From a checkpoint of a small transformer trained on Wikipedia.
Architecture: LayerNorm before each block, learned positions, biases, tied embeddings.
MLP neurons of a small language model. Each row is named by its layer, matrix (up: input weights) and neuron, and shows model dimensions 0-159. Each number is 500 + 25 x the weight over its row's rms, rounded and kept within 0 to 999. Numbers have three digits each.
After each neuron's rows, "fires after" lists the tokens most often just before its 100 highest values on Wikipedia text that the model never trained on.

L6.up600:482507496503479544468477534521490469497503485467531513539528543502458504496500547457537458487465491498514497520496526500502535474503479487498446516514469547496496469468489496539491490501485503482525489535503460489505507518489492482534459454515504495485513512495479477531552559533548506510520510501458456476439492547562514493515504514489510508506482511544509512497481504509518476465496503538509481496468545494488468498497483493532491467527504476506491495519480550456514488489457527
fires after: " \"", "\n", "-", " (", "/", "==="

L7.up511:495486454532499493526453485498483521466475502490498506510551467532445522487528530498478499508457479507517460450481458489497465505511516533470495531488470466491512507527479522481521516522535531527507512513514501499468494469500469477511473508484466461507472460512515534454539504542507502511493505520528513495510512495522472526541490470459509533508502527464536524501487522484436501493495513490533493520508557521564502545501503530486506473504498535528497529475466477502478522522461474
fires after: "O", "ot", "re", "du", " No", "le"

L6.up716:524503450498489506487481518484515511540509502532508492514475527501503527487555507482516513509557430479467484476501535461480479470521503539517463507510480529474481509466464500455510514555512542501502488467520482530519491473532463537511506480495500491498468512488504473518483500483503522509482487517499473496511540475552490498492466489500466502483522498503519520522510537531490480491462510504482497516538494544528465469534501498478526490536479460510509484482569470454476449472543487
fires after: " s", " d", " D", "m", " t", " S"

L10.up585:473543534463539476517539482470491518523520477484513515495508459493452532520489523507465512483482514467478494524495516507488493476461493507487519520519502524475515476495464518513472489498523499524485482491507501498485456511489523507479518483476525535507531507478494516504559436503527497512516527459536464509457544491525474435491480534488487488501496524509491474493525494523532540517490463536517527488524482506488518550479467489555512455504541460496491506522486487510425517497474466
fires after: " l", " e", "ug", " to", "l", " L"

L10.up405:476504462466504492497516514544516471476516547470492519490515456439520524500524497503491511486484507491508483507536511490470510498492468470499475542457545512439516511505484550518492534504495495546533520506503524492519472461489529558520512485450506504498491521471478513508538545462500531522525498499448511477449509470470496522486535506501504543504502457509482465527525475512485498507506487491526509476498496546428521519461476507510505547494514477521501477474498486466488512499473518
fires after: " The", ",", " B", " dis", "h", "T"

L17.up428:494482482470531498473545543547486438499531529532501516528479507450512506469524506490466512492506490498526495455496506510517495503532485523506488508484530484492487535480493529519496511538487493502498494504534488475514512490506544522483497513503522556471561489476526529535493498482516468501440471488494519493500512469501488460508501499530552473464501485472534460540533492527498467522520512463497482471472519483469501433560457487494486528474485526528513451499500469485530513494498500
fires after: "p", "b", " comp", "f", "s", "t"

L12.up338:492461548482540513473464480495482545544474501505493509488492492494529510484463483415497501491459479494526522516501500476464478507524481481508474494561520505504509472490490484489492551518506525517480521524535503511502493528519471503547498472433536533522538458509474527521534493493498528508533551468500457550505481492521500446521491459495529506493475521485523466498520515501527510490495491495514563475485482495518515535473474504498505505504486486492492515478523498519485449506501458
fires after: " L", " S", " s", " l", "-"

L10.up165:481473522521440488509518506471487526509509484513511503505504483471520505559507524482528429524514519537475459495464526502553499501545517543447467506484471483524497453530488503504524522511527496533515499508536486514514498487491490498485507520459515473533487499462489467475488439477490499483533467519501540486508471465517515470509495533498523464496528510508492500517514519548477535496451491517482536515500495520503452511486515499464499479499477483523526533554482499481482493443543503
fires after: " in", " d", " In", "en", " m", "y"

L13.up176:448522504492517537498508455515541524502514518523526511516513477507493466515469496521488547487514508553457522518477519515506469472537446517498466513466516533487428508492466502479445521543519514530501473505515516513447512480486481531489507505493491514512494490492472498519535513474497467487502504528547492484501524479540498512460459524501530520510456499491510525482472472518462489468464495490496472533514489526521450525526511487500524495549511459501538467491548494516491467496473507
fires after: " s", "p", " S", " trans", " en", " t"

L9.up800:554493487482491513519518529484484460506465545521506517486522508506470461499536498470478497456527499489491499513451497485494492468538463507454472543491498518470476521482497515510498471483498507515497511478515521516502502496528466518515514560511508520484518460508505492526516580534505478519478474508536523496457508514497515468470472516473505443497480460496523470515565486531535528514529512478510493480530527503513528513504517519448457545502453478480527475543490468499477500489507493
fires after: " f", "ear", "ff", "oin", "f", "p"

L9.up548:455511522532532510491519447522511487494505457502504491517478518487494523498479502527486526493472491519466506467529499545469497484489465495483517482528570478513487493530473506534482500512476512479477474497500502464523523504475472543512533560495517530519425476493500469538518470454511526474473516470526492489469480509495474518487499498539484475498501458498527527507523520494467467494482471532500513468490513503480494546514469493530512546487478522514456465492522531515517538553477540
fires after: " Re", " R", " dis", "R", " his", " r"

L13.up935:496529471541477507483444505500484529462484488463487496487489490461454516501489495511516528510493495485523540483525498508442501485513482527491513460547502490538468518519478481526526471489504547481495486498499481487514496489484460528499526518505506490503491478480454474518529487519522478553518466533574556512521506491501460459457481486562495498490527523508471556537526478523521512559480512476501508497480486492497511519470500489497483479500513481516540514489504538550464512509520504
fires after: "in", "it", "ol", "at", "os", "ron"

L6.up635:520544516489508524502534526512506484534493506485490530506512523444488520496519491499492435501507500534554472480494470491520484479486520521449493506513492528511488486508481504527502477502508488522493493509507508513500505429503502486482471465517491514503483525484447503438500502497483484471514509486510485544515523541509497483536553538492481438527515489542501492445473552542528505497495478520490520517542497524509470504513504490471457476505485522477543463503567471450497485469511492
fires after: " d", " m", " comp", "f", " f", " de"

L9.up836:519500505534543484534486510511506482524537532471521527507533486557512499503523523503496496495482493528490478492530485520485443502561501497492484511507492512463495505523529515523446538468536501483522493481453495505465481540517485538517519507465492491508497482501476547491521511510483469492504489514472517508474498498482501507444504496471541525527464506512463464531507464557483542458556426463491498513489530497449480498475491466498539529481494518505510490498475501483512507504445503
fires after: " p", " app", "p", "ro", "pl", " cl"

L7.up868:491490497476513477475502521479561488551562481515502552506500519528471504471491533516459512498483526507503497494533484473478560476509501483505489530536494518466484481459492520534520520495547463489519501472516546506487466492483517523511420509521503507512490488499475528462495525510498471500495497495471519511453512480446495523510491498503485573517486472480499474559509463490514466458475501487456480520503529500480472499517518490475537510526494520482518508504487506528506456531481527
fires after: " cl", "il", " ch", " p", " pro"

L7.up382:493498515483534501511514519465463497514525502475476532523495490501497535505534503512464470439507532497499478502539460514518493500520509508502508483472467486513465491543470506533501528560460496519484496475551518456499509472504523503476455510483484556513518500472497506500527451482475482518526525510497453499503483482550525491494524547490505494484534454480500524467516478499523510529472473527493442534498477543494492564504482486489471504503498486528516470499556459494506513500448510
fires after: " l", " m", "ist", "ass", "m", " L"

L7.up653:512499467508488479512476516478513487522498489504482511512534482501515521501510528472453539491507478546519480520470528530481526528506456471502490494519516487569528490526498508493449493513511513446545465540488534514480534495504477526513498527495498504505467489483487538446544517459498483470505549472477549451484439498514492501470524454512480518471469467486510501495503505500536518516516517520528456564481481508483520521510501491470520483519475436517529484499478518511497511517490512
fires after: " pro", " con", "b", " a", " c", " t"

L10.up393:525494510533500482482501472491461497495565496475497479497507492525489541495483465482498510489505519496477502527505530490507510491497475529464496511522471495503502510499528495479526510496507478550470511518522530498502471483533471487463475465481511512526479495507525467537518496461459481490501474476463512461471534493463482497493495523519548481532488519489557445451497490501473533465469510517485485541549487548527549510504521440524529472512538477563491506519500481492474498485439498
fires after: "'", " s", " F", " g", " M", " j"

L6.up376:492427571520532486489560494526529496538507498493512485537507488508535513556475504518464503479458465496474510527530487565476481520477523481487487488530535506469497494517495506488498498489500533496533492510477497484477499502504491489462538484447496504546478494485495468494512491428477490490470514480490515499508507520491540544531531476493499476471492458505519525485499516475477485479518510529478488504471504520510484571495513458454506537528469494527459490534490497511505503496512519
fires after: " dis", " R", " ", "R", " Com", "E"

L7.up650:518527527511531492482475519481480493499489501475501535500546475510478488482489509449473467506504524487461477466491470503535488520521503491518462499536500513556522487555507540517442508486487539507473463511519475523497482502481528480500476526505515509462451484502476490500500440505510495503544468460493509498519472490508484524487502508505490524528527491477521483483509469529557521486517481526491516521510492494471543468518501536510463524560513523489553519491532480467526481513451436
fires after: " s", "f", " w", " W", "s", "S"

L6.up586:492468520496491464499524495498538492510518475524508497511520482450503487492502508496507507525526561559498479515512497526476542502513500500457466509497556500508452473514508500566503476516465512521491491464509532489501438447503525518470484486513514447453495462504509513534504467464502489474491542511540477495489514519504470516530477485487480465481506517483483519467536538526521469496490491495489498455508515506471500487491420480515515499498487529521479506528522549527531516530518484
fires after: " a", " the", " The", "A", " R", "R"

L13.up832:507525463497439546484532467550541559489545470537499545450478484486537512525501482502529491482498500508513509505499521516472472469469527493486450488508461553521503481500465536488515490534476500481484494513494480496511517494520458531499449508493520547531510505487491497497484495483511509491526531525517532496538420486531535461473486516527520451474506454477485474482501474506530477480490494499518501503505487473518521498545494481506517512494482501500491518533489507471495481514457482
fires after: " S", "m", " M", " m"

L6.up526:522542478471493495486533518523533572544530475427465480486540513480510467481500501480483534508475506526487494476508505549506508490475533514472482516455528501508529501484544497532484488520533487487505509487483529458449479516517503495508522519483501469492492516531476540478532492511511498474499511490510539499486508458508508453496502472525471481472488487498504507487472458524506551514521475488518490523511518539467505529451511495470519472542464520491492503508468496568464497507518463
fires after: " con", " pol", "og", " comp", " pro", " comm"

L9.up536:505524491479568499524491477502551469522514495473491483473521491502424546541487506518505524513515501487511478498468484499487512503499495517464494510501498500518545499494512509506561479476514532476488482497514496481507526473499515551508515500508530522497537529481477499479487498499486468518532496466501519505530480478457441439497521496500501466453542504470479520494506517495496474532483525478446512527486475515514490476515522551512491448489478479515522512552524448541472500470490454
fires after: "in", "um", "os", " n", "ok"

L7.up670:523511537507482502498475499498502514539511496434535527524500490514462480511505477491516477560472524502480441473476487526521493508511464480493453502442499533504556505546485502504541534473482483468515459484463500497475464512523489506476518515470513515495480503490469494480517485508462512503534473509507542579480492471493501480446498540510531489500521495506546524485517471512538505457512476519479508511494501520498499466526487516486530489495531533548518529478494555509493514514515496
fires after: "s", " d", " s", " his", " ar"

L9.up249:460535529540502493487459482527522534484450492486515477481472509468445551469543514496530513489507452497482505457495493491497520519523500510505499463522462498473488551469532495527511517514551529491519468517495506478547504498520491494513493458458479505451467506503517513521503511500543475460483506478524505469541497484536479513504500518507466468530484450520484533458492554503479482506514505451500514496486510540515525481496502498533498493524488463510493549541478505523516517539511517
fires after: "le", "-", " comp", "l", " pl"

L7.up315:530509473494494466508480491536518483496554525479524498504570471543524490487521497515513465536505515501515436492571435489501507510462520513492455521517517498499517497466496466497507489493504526503492513491420513517500482513485457511474488495490498451502494526490492513538501489525490438498486517511539488536492512534485526483525515475470474471494517513467483471531499497475434501485508484523522522526527523527494521515486498526510473533530478531501475522505464509516506482468461506
fires after: "re", "1", "2", "ed", " No", "0"

L10.up329:449507469489509534510483502507512495490462489522463476539519469472529518557502492524513462524482508496493476549512504504482483508555492477486518506525473471535485542531498496492520458482517469530502459476492470531472506518532478490479496486481538521509428527486470520492514468504510519468489473490539460514498483501520515478484454506500498459515508501495493492545531511530509503535494452496485525517453545550484479486497482494526494525541448473473511514481516526465515538502531500
fires after: " m", " in", " M", "iss", "M"

L7.up274:483480528515502500520493489516525556452493482485507468463504489510494535483482478484531502482502468511495514513476463506491517460531510479485466541487491534483536489510509489504528473499518499467525464465497478509512499544525539524474479449444457490479493498485493500502532453568542491455500505457481501495521525512501496471485512511446507508531518479550523509530508536478513500525520466502543495494534486526501516528511498474536472521527496504507547504478521483486529428501524524
fires after: " l", ".", "l", "o", "L", "-"

L19.up574:494521536514461513504517554533495491491516462476477561486530465507467522506471475524550495494514486532548501514514558510469499464522459510532483537503455501458514504481495511513480456493506498532497509488480481506518501492514466519471492500507457514555526507500511512493474521552463500495495489476475516521492490497474487454457531524516548470497484495479517490457512536507474496459524484503468508511521480515505508468498465493498554542539478497513532509494492540481457498496468465
fires after: " S", "\n", " M", " j"

L6.up97:521471490504503512464534504505514515527461477510520498522531510473491497494523513474474520478527491537508504462492501504527517475489491544462483528506542517486488543509474499511537496497486479511539452462433512442533471486515539537485504539489459505481501478489472533509510513518518494496468533519505490534491495489527530480457549477515491499508480486466523478501401500486479519506485535499549490474490507505527506498491484496443507475537486508482540514515476514507537448487499506
fires after: " comp", " cent", " con", "O", "p"

L7.up267:502526511533481524454478512535517507502497519509541474515510529434483498521494527504516481494478519525501514559512534474517490477496516468497471543473506521478453519508431501506541518495457506500520512487510473525522560502464513482480524452454458534500527508522493487527505521497471511489489495498494460474488510519517476473481498536509522522480455522549486493488491482496473468512517485552503507523459536532472473515471478478499476495522503488508533478530477552508485466516481533
fires after: " p", "==", ":", "===", "-"